{"positions": "rope", "rope_theta": 10000.0, "qk_norm": false}
MLP neurons of a small language model. Each row is named by its layer, matrix (down: output weights) and neuron, and shows model dimensions 288-351. Each number is 128 + 24 x the weight over its row's rms, rounded and kept within 0 to 255. A neuron's up and down rows have the sign that makes its largest values positive.
A block is one neuron, or neurons of one layer that tend to fire together. After each block is what it responds to, as a language model described it from the Wikipedia text at the highest values.

L5.down112 [126 150 150 101 138 128 129 158 138 162 117 148 187 149  87 109 112 113 125  97 169 172 161 140 109 125 125 110 109 131 153 147  94 138 162 130 104 127  99 109 156 142 106 126 159 154 117 143 128  89  93 142  95 118 126 134 138 153 136 126 157 116 129  99]
L5.down257 [118 146 132 111 127 138  97 133 112 113 112 107 127 114 135 119 108 120 111 156 102 117 179 146 159 117 140  86 103 129 129 185  94 140 110  70 135  87 108 116  74 103 157 149 150 136 111 134 162  94 115 146 125 121 118  96 122 147 139 126 152 146 137 103]
L5.down681 [114 118  87 111 156 140 116  96  62 103 163 117 123 124 132 118 145 138 143  94  97  99 118 119 124 158 138 107 145 182 160  83 150 139 134  98 144  89 131 126 141 128  61 133 174 106 145 196 100 119 129 139 141 116 136 124 112 118 132 123 104 139 152 150]
L5.down693 [156 138 155 110 117 172 100 165 178 130 124 136 169 129 100 115 149 131 125 162 143 113 149 154 151 162 149  76  91 129 119 105 123 117 161 157 110 117 120 126  84  90 133 146 126 119 127 135 105 105 138 110 115 152 132 152 129 123 156 161 164 107 146 120]
Responds to: Word-initial "man" piece. The piece "man" after a space, beginning manuscripts, managers, manufactures or standing alone as man; more weakly "while", "-ations", "min".

L7.down402 [121 162 122  84 113 174 103 156 129 123 161  95 156 117 126 141 152 135 116 174 121 105 138 152 142 137 140 131 105 106 163  50 121 128 119 131 109 127 150 154 104 113 120 159 110 122 102 120 103 161 122 127 102  71 137  86 152 124 182 123  98 150 149 161]
L7.down963 [ 95 184 124 105  85 188 115 156 185 118 130 159 159 167 101 133 174  84 123  97 120  84 102 121 143 104 144 140 138 172 113 141  96 122 115 136 131 112 114 113  87 151 123 160 119 112 148  94 104 145 133  94 157 112 120  87 181 131 164 104 119 175 160 129]
Responds to: Mid-word fragments, years. Second word-piece after a short opening fragment, above all "c" after "a" (a-c-quired, a-c-ademy, a-c-count), plus years such as 2001, 2016.

L5.down11 [ 92 114 131 140 152 128 136 137 159 190 146 122 162  98  88 120 111 149 123  95 123 129 122 215  94 112 111 135 130 141 127 244 132 138 116 147 160 182 113 124 142  86 148  85 136 124 160 143  89 142 127 136 103 141 160 135 102 116 140 163 115 148 145 147]
L5.down12 [116 122 132 102 139 115 131 151 120 172 142 141 165  94 120 137 141 155 137 164 169 110 126 198 125 133 131 189 112 110 136 137 169 119 146  94 164 128  94  77  95 142 157 114 136 117 150 115 139 144  98 102 116 102 125 181 155 129  92 134 152 107 162 115]
L5.down47 [144 133 164 160  88 173 133 144 143 142 106 129 129 111 131 106 109 121 132 127 124 168 124 175 108 116 130 121 171 146  73 161 140 101 127  90 156 156 116 110  98 127 114 147 150 136 155 106 127 159 121 143 146 115 121 124 125 114 122 172 168 116 177 114]
L5.down1002 [ 81  87 114 114 106 120 142 125 115 147 123 130 101 121 140 129 102 127 145 162 131 139 154  98  96  77 131 137 144 112 120 118 168 143 162 150 147 135 148 141 168 140 141 149 117 129 129 122 115 107 158  94 165 131 112 143 118 125 116  93 147 142 155 151]
Responds to: Object determiner after verbs. Determiners (mostly the, also their, his, its) opening the direct object right after a transitive verb, e.g. reduced the, reopened the, renewed their.

L12.down22 [158 118 104 117  99 116 144 153 113 144 136 102 147 116  80 128 129 125 110 142 105 104 119 188 123 152 127 137 138 169 127 115 124 107 134 120 141  72 120 141 128 134 108 143 140 123 162 133 117 161 150 145 120 117 136 104 110 117 155 113 117  93 100 128]
L12.down26 [145  99 110  93 142  74 172  95 153 124 113 181 178  67 130  71  99 135 120 112 120 161 165  88 104 148 118 143  94 120 144 127  94 117 123 128 110 136 120 115 132 171 158 148 175 152 101 101 132 126 173 114 115  98 142 147 129 128 135 133 133 120 139 116]
L12.down215 [100 137 106 157 134 129 105 119 125 121 126 167 109 161 115  71 111 122 101 110 170  86 151 140 144 129 146  91 161 137 143 106  91 131 151 135  84 146 118 124 134 121  90 116 130 133 150 135 133 148 153 125 175 143 106 121 135 131  92 120 130 117 150 139]
L12.down294 [118  83 125  86 118 119 140 110 131 124 139 118 158 119 104 116 116  99 125 174  97 129 120 246 121 166  98 126 122 148 118 141 161  99 119 122 126 148 136 158 132  79 116 121 132 137 179 159 112 180 144 103 148 106 106 127 154 130 117 154 166 105 109 179]
L12.down338 [153 141 106 208 121  72 124  90 145 125 133 132 121 144 102 134 144 141 126  90 144 137 155 197  84 132 136 116 155 143  97 146 173 166 145 127  99 130 171 164 124 101 120 141 105 150 139 178 148 149 134 117 124  94 153 100 121 125  91 148 129 121 123 115]
L12.down602 [161 107 160  95 158 101 107 132  86 115 178 124 143 122 186 180 133  90 133 157 106 142 157 161 122 108  87 165 112 114 148 116 167 130 135 141 131 178 110 100  85 107 142 126 105 164 138 169 140  97 123 144  79 150 129 143 100 156 131 101 104 132 102 132]
L12.down753 [130 117 148 145 123 166 147 162 104 107 148 150 104 134 107 119 125 154 153 135 130 150 107 234 114 179 128 135 102  99 118 168  91 140 142 148 165 121 102 108  82 134  99 119 119 152 134 156 101 118  96 131 128 141 116 105  99 116 119 132 130 147 103 154]
L12.down940 [124 105 119 155 109 109 106 108 105 172 164 135 150 144 152 115  97 107  95 144 133 128 142 155 135 120 139 152 105 140 159 111 154 155 118 114 115 151 118 128 126 147 119 146 137 157 148 112 148 107 121 160 117 150 131 103 128 153 127 127 123 147 132  99]
Responds to: Citation and list punctuation. Fires on periods after abbreviations or initials, year prefix 20 in parentheses, and table pipes in references and lists, e.g. G. E., No. 7, (2007).

L12.down119 [111 121 131 159  92 100  78 143 125 199 139 113  85 133 124 137 122 135 129 139  95 134 139  34 113 122 130 141 151 147  79 145 116 155 144  99 104 176 158  85 163 139 139 165 155 138 157 117 144 122 156 114 145 141 112 116 100 103 122 158 111 117 122 118]
L12.down151 [142 148 130 133 119 164 133 136 149 150 119 120 158  89  94 119 128 129 130 128 152 147 154 140 115 128 142 137 113 152 170 148  96 136 143 125 128 145 132 128 167 116 122 114 149 133 131 115 111 131 125  92 148 105 152 102 126 130 123 113 155 124 140 101]
L12.down173 [117 124 128 124 154 146 149 157 135 140  98 142 121 134  89 158 167 118 138 128 133 136 139 107  96 168 121 123  98 145 102 115 128  93  91 147 133 152 130 108 116 140 116 107  90 132 138  89 137 144 130 121 172  66  92  98 112 110 135  94 140 145 105 111]
L12.down277 [106 107 105 153 163 127  89 133 110 147 137 133 131 137 146 130 158 111 143 139 119 142 141 157 182 142 178 157 160 121 133 169 168 152  91 168 157 101  96 169 150  76 100 109 172 131 139 184  96 168 195 141  91 171 112 143 114 122 130 139 154 124 175 157]
L12.down391 [100 166 104 117 131 141 150 127 157  84  96 110 137 115 115 138 170 137  98 108 145 182 114 142  68  83 133 129 144  79 121 120 130 140 138 140 157 110 103 106 130 144 127 194 103 143 141  59 146 143 139 128 141 113 115 143 157 117 137 114  93  92 116 123]
L12.down504 [150 150 140 135 144 165 136 162 101 126 137 105 105  73 115  93 125 112 113  74 152 193 140 103 132 130 130 112 152 135 117 154 122 165 114 165  81 156 130 189 153 138 142 102 124 120 135 105 109 108 161 128 137 164 116 105 103 124 107  98 140 136 120 110]
L12.down508 [116 122 121 163 112 161 100 145 145 151 168  88 103  97 105 134 154 114 111 131 100 111 116 150  66 132 128 166 133 109 120 139 121 118 102 146 108 149 117 131 131 116 115 160 119  89 133  95 121 132 154 103 107 111 112 118 143 164 121 113 101 131 129 101]
L12.down741 [129  81 127 142 158 134 110 114 180  61 106 154 137 116 132 111 179  86 103 141  90 130 128  92 148 103 139 135 158 122 108 126 135 148 139 131 144 133 146 132 122 139 183 148  94  87 126 149 121 146  78 152 119 129 103 140 173 132 109  82 113 148 167  80]
Responds to: Determiner and possessive tokens. The tokens the, his, her and their mid-sentence, including as starts of longer words (the-y, his-torians, her-meneutics); weaker on Oly-mp-ics.

L7.down480 [123 103 129 133 120 137 141 138 140 114 152 153  94 144  89 109 161  80 133 137 155 151 149 154 133  86 132 140 163 115 134 145 205 122 128 139 139 167 149 110 117 136 124 112 123  99 167 155 192 123 163 123 140  92  94 105 131 113  89 121 136 125 137  93]
L7.down613 [120 120 167  99 151 144  52 188 107 145 173 191 130 143 164 158 129 161 132 146 163 154 141 125 127 163 112 111 107  99 148 147  83 122 140 131 116 142 157 113 106 107 171 149 101  90 122 127 155 119 157 129 136  94 122 133 154 144 127 111 166 111 139 130]
Responds to: Possessive pronouns, mostly feminine. Possessive determiners his, her, their, its before a noun, strongest for female subjects in biographies (her children, her album), plus "for" and word-piece spellings of "her"/"for".

L5.down738 [202 118 159  79 144 130 113 158 104 156 143 133 129 161 118 106 120 142 130 152 114  77 106 127 110 129 110  80 129 125 108 179 118 113 132 121 125 124 162 144 109 171 109 173 123 124  84 123 143 148  92 121 156 124 183 143 129 134 183  97 118 110 116 128]
L5.down742 [174 135 123 126 133 115 165 133 124 151 175  86 126 138 159 141 141  88 140 154 129 152 150 105 154 146 136  93 139 133 122 136 121 123 152 128 117 149 123 124 100 130 122 138  97 145 166 107 154 145 132 151 124 129 118  87 132 126  98 136 150 101 116 163]
L5.down763 [160 144 108 118 137 128 133 176 129 159 169  82 157 143 108 122  75 156 128 123 124 125 143 167 133 114 146 140 144 147 127 134 139 122 147 118 118 145 126 110 156 108  95 127 128 121 103  89 148 125 138 119 112 105 101 162  92 120 124 125 126 100 104  98]
L5.down970 [140  82 204 113 130 116  85 110 149 137 128 123 125 112 166 149 173  90 107 164 107 136 149 191 113 125  81 136 126 122 130 130 146 125 154 165  92 131 146 148 160 124 143 139 145 133 128 145 181 120 114 102 162 139 139 124 132 156 143 134 143 103 151  68]
Responds to: Role predicates and paragraph ends. Fires on "the" right after was/is in encyclopedic role statements (He was the president, was the sixth named storm) and on line breaks after paragraph-ending periods.

L7.down867 [156  96 143 131 153 140 125 116  87 122  90 119 117  95 145 118 146 170 146  91  78 115 170 147 110 100  89 152  84 109  86 131 145 119 133 140 139 121 147 158  92 139 154 144  73 124 128 123 134 119 135  96 152  91 143 152 120 165 127 147 117 132 129 151]
L7.down878 [135  78 103 119  97 103 125 112 102 120  68 107 141 168 142 126  96 138 131  86 107 120 126 181 155 145 120 154 142 108 133 136 142 125 127 127 128 131 146 105 109 130 123 157  63 128 125 104 115 105 127  99 120  80  90 119 119 146 128 152 136  97 114 108]
Responds to: Plural noun suffixes. Plural endings attached as separate word pieces to nouns, such as the s in stations and models, es in hurricanes, ers in soldiers, ies in companies.

L7.down177 [135 126 134  71 110  92  93 143 137 160 157  75 152 155 126 150 140 147 125 130 130 114 142 127  82 155 181  75 147 115  58 155 127 142 141 161 148 166 126 120  87  91 154 118 106 137 101 157 127 139 143 179 134 116 117 136 164 144 121  78 125  90 121 128]
L7.down593 [100 123 150 115 126 158 143 127 141 159 139 125 156 141 130 153 144 166 144 154 153 134 113 146 127 147 133 113 123 125  95 150 119 112 125 108 119 148 123 108 130 159 136 128 137 121  84 120 153 153 109 173 108 144 109 131 116  95 100 122 113 116 124 122]
Responds to: Final name-piece subword. Closing subword pieces that finish a multi-token word, mostly surnames and other proper names, such as man in Freeman, Berryman, Feltman; also ley, on, han.

L7.down3 [115 159 131 172 115 117 134 153 154 129 161 128 109 148 114 133 120 101 159 125 134 145 113 174 119 122 152 136 120 131  92 108 165 153 112 123 147 123 103  64 121  87 127 123 138 114 108 103 123 155 131 150 103 160 128 109 121 104 104 108 163 156 141 121]
L7.down829 [102 154 137 136 141 100 133 169 120 143 142 107 110 131 131 174  73 133 121 151 133 110 152  99 147 110 126 130  79 171 130 128 156 138 154 124 199 128 105  93 135 126 138 123 119 129 117 107 119 111 132 127 110 110  84 108 137 150 141 130 161 110 139 128]
Responds to: Determiners opening noun phrases. Determiners beginning a noun phrase, mostly this after during/in/from (this period), also a, an, some, same, every, plus 20 opening parenthesized years.

L12.down56 [108 108 123 156 108 126 117 109  97 148 137 126 139 140 150 110 160 109 107 152 169 117 128 105 146 140 118 163 144 109 109 139 107  88  85 115 158 140 131 105 119 130 130 174 133 136 114 139 157 134 144  98 117 142 109  96 158 126 171  82  73 136 120 111]
L12.down73 [ 91 141 131 103 152 202 141  59 151 105  83 135 133 116 185 188 140 108 123  96 134 139 118 111 105 141 123  78 168 115 122 162  91 127 104 142 110 197 129 146 158 153 146 157 123 169 113 153 152 121 132 147 130 117 150 163  90 121 136 154 140 124 146 110]
L12.down144 [131 129 132 125 153 135 146 158 125 126 133 122 134 101 139 103 171 111 146 132 121 136 109  92  95 158 108 158 147 135 134 132 116 103 163 124 178  69 104 110  76 171 159 124 172  83 114  92 137 135 181 110 107 144 130 106 118 125 159 124 101 141 172 117]
L12.down432 [101 127 162 112 138 135 115 134  89 106 117 158 125 154 131 126 101 148  99 170 144 107 146  86 148  97 136 120 113 177 130 120 118 176 116 159  79 156 143 102 140 134 108 110 148 150 156  99 102 115 145 136 159 103 120 104 115 150 115 130 137 145  86 129]
L12.down687 [128 134 114 151  95 145 127 112 124 147 100 143 123 142 147 164 153 145 139 163 100 123 101  83 125 135 139 111 158 134 110 126 114 173 122 141 108 115 115 136 136 145 150 151 117 178  95 125  95 139 103  95 151 141 129 138 103 131 139 155 111  89 141 155]
L12.down718 [109 147 173 118 163 126 124 167  98 146  60 148 110 130  85 150 155 106 113 103 113 135 128  83 137 167 113 120 120 121 146 118 135 168 148 153 139 133 113 165 171 155 114 117 175 137 164  92 150  84 121 119 149 130 106 136 116 102 148 101 134 131 144 124]
L12.down738 [166 144 129 145 115 133 174 150 145 134 121 150  97 159 127 135 116  94 113 148 103  97 120 143 122 153  98  98 106 169 132 123 104 128 118 106  97 141 138 105 127  76 140 148 109 139 110 148 141 140  66 126 103 103 118  64 111 146 121 138 159 143 128  95]
L12.down835 [ 96 156 137 110 105  93 149 148 106 119 137 101 155 110 101 109 123 126  90 144 126 110 122 124 100 119 132 156 162 136 109 155 103 122 161  93 170 105 140 103 134 126 129 169 139 113 126 137 146 147 144 124  58 144 147 152 118 120  86 135 142  82 110 146]
Responds to: Counted noun endings. Final word pieces, especially the plural -s, completing a counted noun after a number, mostly in sports bios and tables: appear-ance-s, goal-s, point-s, vote-s.

L12.down242 [ 84  95 121 122  75 151  95 107 124 106 122 158 143  75 149 166 142  79 107 130 116 125 108 145 164 112 138 128 126 108 120  96 121  98 101  82 110 167 149 137 119 139 147 106  90 122  95 120 137 122  63 140 129 118 141 138 128 120 123 156 158 128 122 131]
L12.down359 [ 97  97 135 152 136  91 149 149 114 122  96 156 145 150 153  78 139 122  98 104 162 159 117 121 167 119 137 138 125 130 144 151 158 129 148 123 137 124 110 122 118 111 138 122 106 118 101 128 147  92 109 109 101 104 152 117 142  97 140 139 118 137 141  91]
L12.down458 [ 85 141 134 138 136 168 132 105 158 128 115 116 134 139 166 131 137 101  98  89 112 132 157  39 133  99 140  92 109 118 113 143 165 122 121 147 110 144 142 135 161  97 124 124 109 135 126 132 131 132  76 118 105  93  87 122 129 123 106 138 136 139 138 110]
L12.down558 [103 142 131 145 163 128 121 131 112 104 128 131 103 172 117 161 128 122 126 158 151 143 123  39 135 155 175 138 109  98 116  84 129 127 114 122 119 125 104 148 148 136 152 143 109 140 139 106 145  89 127 114 135 110  93 137 103 132 167 167 132 125 138  95]
L12.down590 [148  79 133 103 108 125 140 158 127 135 101 122 142 117 127 131 112 125 125 107 154 130  98  88 161 121 113 148  70 102 116 128 115 132 159  96 157 136 119 120 112 144 152 132 129 125 128 164 155  98 131 111 136 115 115 136 133 108 115  97 103 138 147 109]
L12.down637 [149 154  69  96 127 110  97 113 117 126 103 154 120 108 147  81 117 133 151 100 104 110 121  81  97 147 148 119  92 106 144  97 164 105 145 121 120 144 111 111 137 137 142 149 149 119 151 113 187  84 147  98 147  70  93 121  91 112 166 138  84 114 113  53]
L12.down691 [125 161 109 123 100 134 139 148 115 114  85 127 117 130 152  98 152 157 112  97 122 122 140 161 120 127 152  94 101 156 131 141 118 113 133 163 117 127 135 123 181  98 112 163 108 142 148 157 161 109 107 124 131 109 165 100 128 105 116 157 120 124 146 142]
L12.down787 [ 91 148 112  98 136 160 157 151 122 129  90 144  89 111 121  76 131 117 107  86 114 108 114  74 144 119 106 101 105 129 144 122 154 153  91  91 134 142 136 133 146 137 130 133 135 114 100 139 105 143 156 124 160  99 118 115 135 108 142 140 135 123 148 131]
Responds to: Repeated name continuation. Tokens inside or just before a name repeated from earlier context, e.g. the line start before scorers in match listings, Fenerba'h'çe, Old 'Green'wood.

L5.down428 [122 128  92  98 132 104 104 118 155 187 113 162 145 100 135 149 136 136  87 138 130 157 144 169 153 101 132 133  94 143 188 121 107 164  93 135 176 115 115 180 144 158 102 144 160 133 110 159 136 137  86 112 121 128 129 107 121 154 148 128 152 147 161 113]
L5.down585 [127 107 135 149 126 155 159 123 144 175 123 166 120 143 130 136 109 139  98  77 117 135 132 176 109  79 137 135 139 164 137 135 116 165 110 150 134 148 136 142 175 147 165  83 153 113  85 138 143 127 126  80 132  91 149 138 126 112 156 114 162 160 179 146]
L5.down679 [121 134 127  91 114 143 119 117 136 132  84 142 137 146  96 139 139 154 152  93 124 136 111 150  93 124 115 165 112  90 143  86 116 108 126 124 162  93 185 152 133 109 101 127 118 152  99 143 140 136 121 134 154 114 129  94 111 113 137 162 147 139 134  96]
L5.down902 [100 144 123 119 102  96 145 154 132 127 139 124 157 110 151 105 101 153 121 108 103 152 110 160  81 110 148 136 166 114 111 150 133  85 105 148 149 136 126 107 109 123 132 136 107 148 100 131 149 177  93 134 134 123 137 139 177  96 104 187 167 116 161 155]
Responds to: Section breaks and subject pronouns. Blank-line breaks ending an infobox, list or table before a heading (==Crime==), and he/she opening a clause in biographies.

L5.down201 [153  96 173 125 122 140 165 148  96 114 102 113 100 126 175 131  63 136 137 136  92  91 107 112 145 143 139 158 129 127 139 155 116 103 138 103  94 111  99 125 147 141  91 136 112 117 167 124 116 128 152 117 107 149 105 133  92 104 111 138 122 179  86 132]
L5.down589 [160 142  78 120 163 121  88 118 122 114 116  59 114 142 105 104 110 141 172 125 141 169 128 129 134 105 156 138 131 132 139 147 120 115 103  64 121  97 128  96 106  95 137 116 117 108 144 117 117  90 165 144  92 124 105 114 116 104 123 130 102 124 116 172]
L5.down600 [171 102 165 147 133 125  94 174 165 108 129  80 144 106 135 134  89 114 118 147 116 149  96 161 152 129 116 113 135 129 128 128 119  85 104 105 157 121 121 114 136 103 100 120 118 160 165 121 124 133 119 135 133 161 105  97 123 141  87 154 125  71  69 137]
L5.down718 [118 126 115 161 112 153 158 124  88 136 128 116 119 179 135 139 136 125 154 177 122 152 159 110 156 159 164 124 143 130  84 142 136 120 127 108  93  96 103 164  70 116 157 112  87 140 151 137 114 132 170 137 146 155 157 122  69 137 124 112 124 100 101 133]
Responds to: Plural suffix completions. Word-final suffixes that finish a noun, mostly plural "s" after count nouns (platforms, films, models, singles), plus other word-ending pieces (-es, -ing, -a, -y).

L5.down743 [108 151 175 117 117  90 104 166 107 117 128 151 129 117 120 126  83 111 136 124 121 115 149  79 158 126  90 144 113 150 128  69 106 125 115 130 101 120 146 136 139 121 102 109 115 141  72 132 118 134 131 116 108 107 109 101 144 168 134 127 143 155  91 103]
L5.down829 [118 125 135 112 132 134 105 150 158 142 136 139 101 171  90 123 143 109  60 117 151 144 120 205 103 125 168 117 142  89 113 149 121  98 164 157 137 137 107 129 101  88 104 127 101 121 146  96 117 141 150 109 128 107 150 140 133 138 133 127 145 112 104 128]
L5.down982 [123 108 138 111 107 145 113 146 128 127 115  86 123 148 118 132 105 152 151 151  89 143 193 103 149 112 134 116 133 153 130 116 109 117 137 106 119 142 112  77 131  84 159 122 126 104 122 119 113 122 132 124 111 120 144 146  88 113 137 120 109 117 136 106]
L5.down1018 [149 152 145 180 115 116 162 161 111 114 117 140  83 144 139 176 144  91 100 116 128 112 168 134 128  99 102 143 123 139 141 123  87 132  92 138 129 134 166 147 104 153 181 136 137 102 134 117 108 137 151 125 124 111 124 136 127 178 125 128 139  75  79 132]
Responds to: Period after final word. Periods, sometimes with closing parenthesis, right after a word in Wikipedia prose, ending sentences (sovereignty., Japan.) and also inside web addresses and abbreviations (www.cubradio.com, No. of episodes).

L12.down353 [119 104 137 124 162  62 147 117 112 110 116  95 122 162 141 130 117 137 150 146 138 135 164  81 149 145 140 138 152  84  76 143 135 121 122 115 122 145 148 138 174  90 101 150 158 192 107 174 138  90 132 126 151 125 161 106 116 126 145 150  83 132 101 101]
L12.down389 [106 116 119 152 154 171 142 123 126 147 131 121 138 110 132 152 101  98 116 124 124 104 127 148 136 133 139 135 105 153 119 139 169 132 156 168 163 133 111 157 145 136 134  79 106 110 129 117 105 144 165 110 169 125 121 116 169 156 144 128 128 131 137 159]
L12.down495 [101 123 164 163  84 133 124 128 132 116 135 140 134 144 134 136 134 134 130 119 139 126 158 120 160 148 127 118  96 103 153  90 138 121  98 133 170 130 112 141 133 141 132 148 135 124 151 140 123 109 133 113 135 130  97 105  88 146 154 114 119 125 113  47]
L12.down703 [130 117 168  90 110  96 131 126 142  96 127  70 142 150 136 110 165 112 149 103  99 143 139 104 133 135 148 122 139 155 144 126 156 133 124 117 152 144  83 135 165 150 121 133 121 115 121 122 127 144 106 140 111 108 106 148 161 121 179 164 102 115 147 111]
L12.down756 [142 152 152 145 134 106 138 135 137 144 138 125 133 106 119 201 149 110 149 153  97 109  82 125 151 168 112 134 133 125 113 131 106 164 133 128 138 144 114 101 140 155 145 123 128 161 119  96 137 130 144 113 110 153 143 159  84 135 117 121 125  96 124 111]
L12.down873 [119 118 110 155 125 133 118 124 122 143 124 100 128  90  66 156 118 141 104 106 125 160 107 167 127 149 141 130 141 147 102 149  70 112 129 136 122  83 104 136 149  91 130 124 155 137 101  96 115 112 151 117 115  98 147 153 144 106 124  90 134 168 121 187]
L12.down920 [149 125 103 111  76 111 123 137 139 124 106 137 132 171 131 142 110 122 166 151 141 108 103 198  95 133 125 134 102 105 148  97 112  91 179 130 136 142  99 178 127 136 161 112 138 141 132 155 131 137 154 135 129 148 133 141 112 134 118  90 139 145 115 149]
L12.down971 [170 100 161 146 137 133 157 128  84 118 118  89  95 172  94 101 124 103 128 132 106 131 112 201 146 146 139 129 136 103  79 157  95 147 135 151 139 100 111 147 130 100 116 109  89 117 139 116 115 122 120 112 102 148 108 105 152 179 161 117 123 154  89 152]
Responds to: Counts, units, table headers. Mostly the % column header in election-result tables and unit or plural endings after numbers (10 years, 12 seasons, seconds), plus year-range dashes (2012–13); weaker on mid-word fragments.

L7.down428 [102 103 127 129 136 123 126 125  91 130  95 134 114 111 109 124 129 111 163  67 115 111  81  52  49 136 113 130 137 136 105 137 123 137 125 125  98 148 121 116 152 149 139 114 118 121 106 121 140 144 127  49 130 221 114 118 124 146 145 114 129 176 149 147]
L7.down650 [103 119 112 105 135 147 132 134 116 131 112 134 109 149  81 160 129 116 160  98 131 111  83 125  64 161 124 130 121 151 141 139 144 132 123 111 108 127 114 121 171 173 153 115 101  88 127 138 170 132 127  85 118 204 144 133 122 148 166 145 142 170 160 192]
Responds to: Stray standalone spaces. Separate space tokens not merged with the next word, mostly in wiki tables, lists, match results, coordinates, and after pipes, newlines, or quotes.

L12.down76 [ 94 129 119 171 109  76 128 181 119 138 146 132 180 104 143 154 102 144 109 139 109 107 127 160 137 181 168 129 149 103 123 137 134 153 130 106 151 140  84  84 150 133 146 123 187 140 135 132 141 148 145 136  96 142 121  97 125  96 117 152  86  99 129 121]
L12.down171 [123 156 179 146 127 121  83 135 171 100 160  72  96 108 103 110 111 131 110 125 126 123 145 179 133 151 139 138 140 119 122 126  99 132 170  74 145 112 113 109 103 142 162 154 105 128 106 140  90 125 106 150 105 131 113 113 153 144 102 107  86 121 109 102]
L12.down316 [115 126 117 124 128 127 144 127 143  73 147 152 127 115 129 149 143 136 123 146  86 135 130 174 144 127 128 164 141 160 113 140 153 106 115 171 112 102 110 161 119  91 121 140 108 141 126 153 162 144 132 139 104  83 109 109 140 108 145 104 150 118 142 149]
L12.down346 [126 120 140 172 115 121  89 141 122 109 145 123 138 106 169 133 151 117 137  97 150 104 118 185 140 112 140 153 122 102 166 134 142 133 160 137 101 121  99 102 151 117 133 126 138  86 125  98 187 136 116 122 146 125 156 124 115  98 177 136 131 109 172  98]
L12.down497 [112  84 139 161 142 134 147 126 150  93 139 121 131 196 153 151 105 122 150 101 125  84 119  93 135 148 159 118 186 104 115 131 145 155  95 131 117 140 137 130 119 142 134 157 154 173  98 126  57 157 141 149 162 129  96 120  93 110 132 140 117 109 155  97]
L12.down511 [134 145 139 135 151  71 118  92 121 141 176 131 110 131 140 128 105 133 152 118 131 121 127 189 121 109 157 153 110 135 149 126 138 123 145 173 121 148  99 154 115 113  97 107 155 130 106 135 177 100 116 112 126 107 143 118 120 140 148 135 138 130 107 162]
L12.down605 [110 148 107 106 131 124 132 129 155 151 136 117 169 129 172 117 125 125 125 154 128 176  94 144 133 102 117 161 121 137 153 159 113 150 140 143 149  97 115 136 118 147 132 130 119 170 143 122 163 179 100 112 106 115  94 108  99 104  89 177 175 110  94 151]
L12.down734 [151  97 134 136 112 121 155 132 140 121 144 137 134 185 134 167  95 128 135 142 100 115 160 170 129 160 137 154 151 129  79 112 102 145 164 142 156  93 188 150 118 154 139 120 146 118 130  84 165 152 144  82 121 109 120 141 114 155 138 105 155 146  94 156]
Responds to: Surname-final word pieces. Final word pieces of people's surnames in sports, music and table text (Sco-gin, Moor-e, Grander-son), plus "man" inside manager/commander and "was" after a name.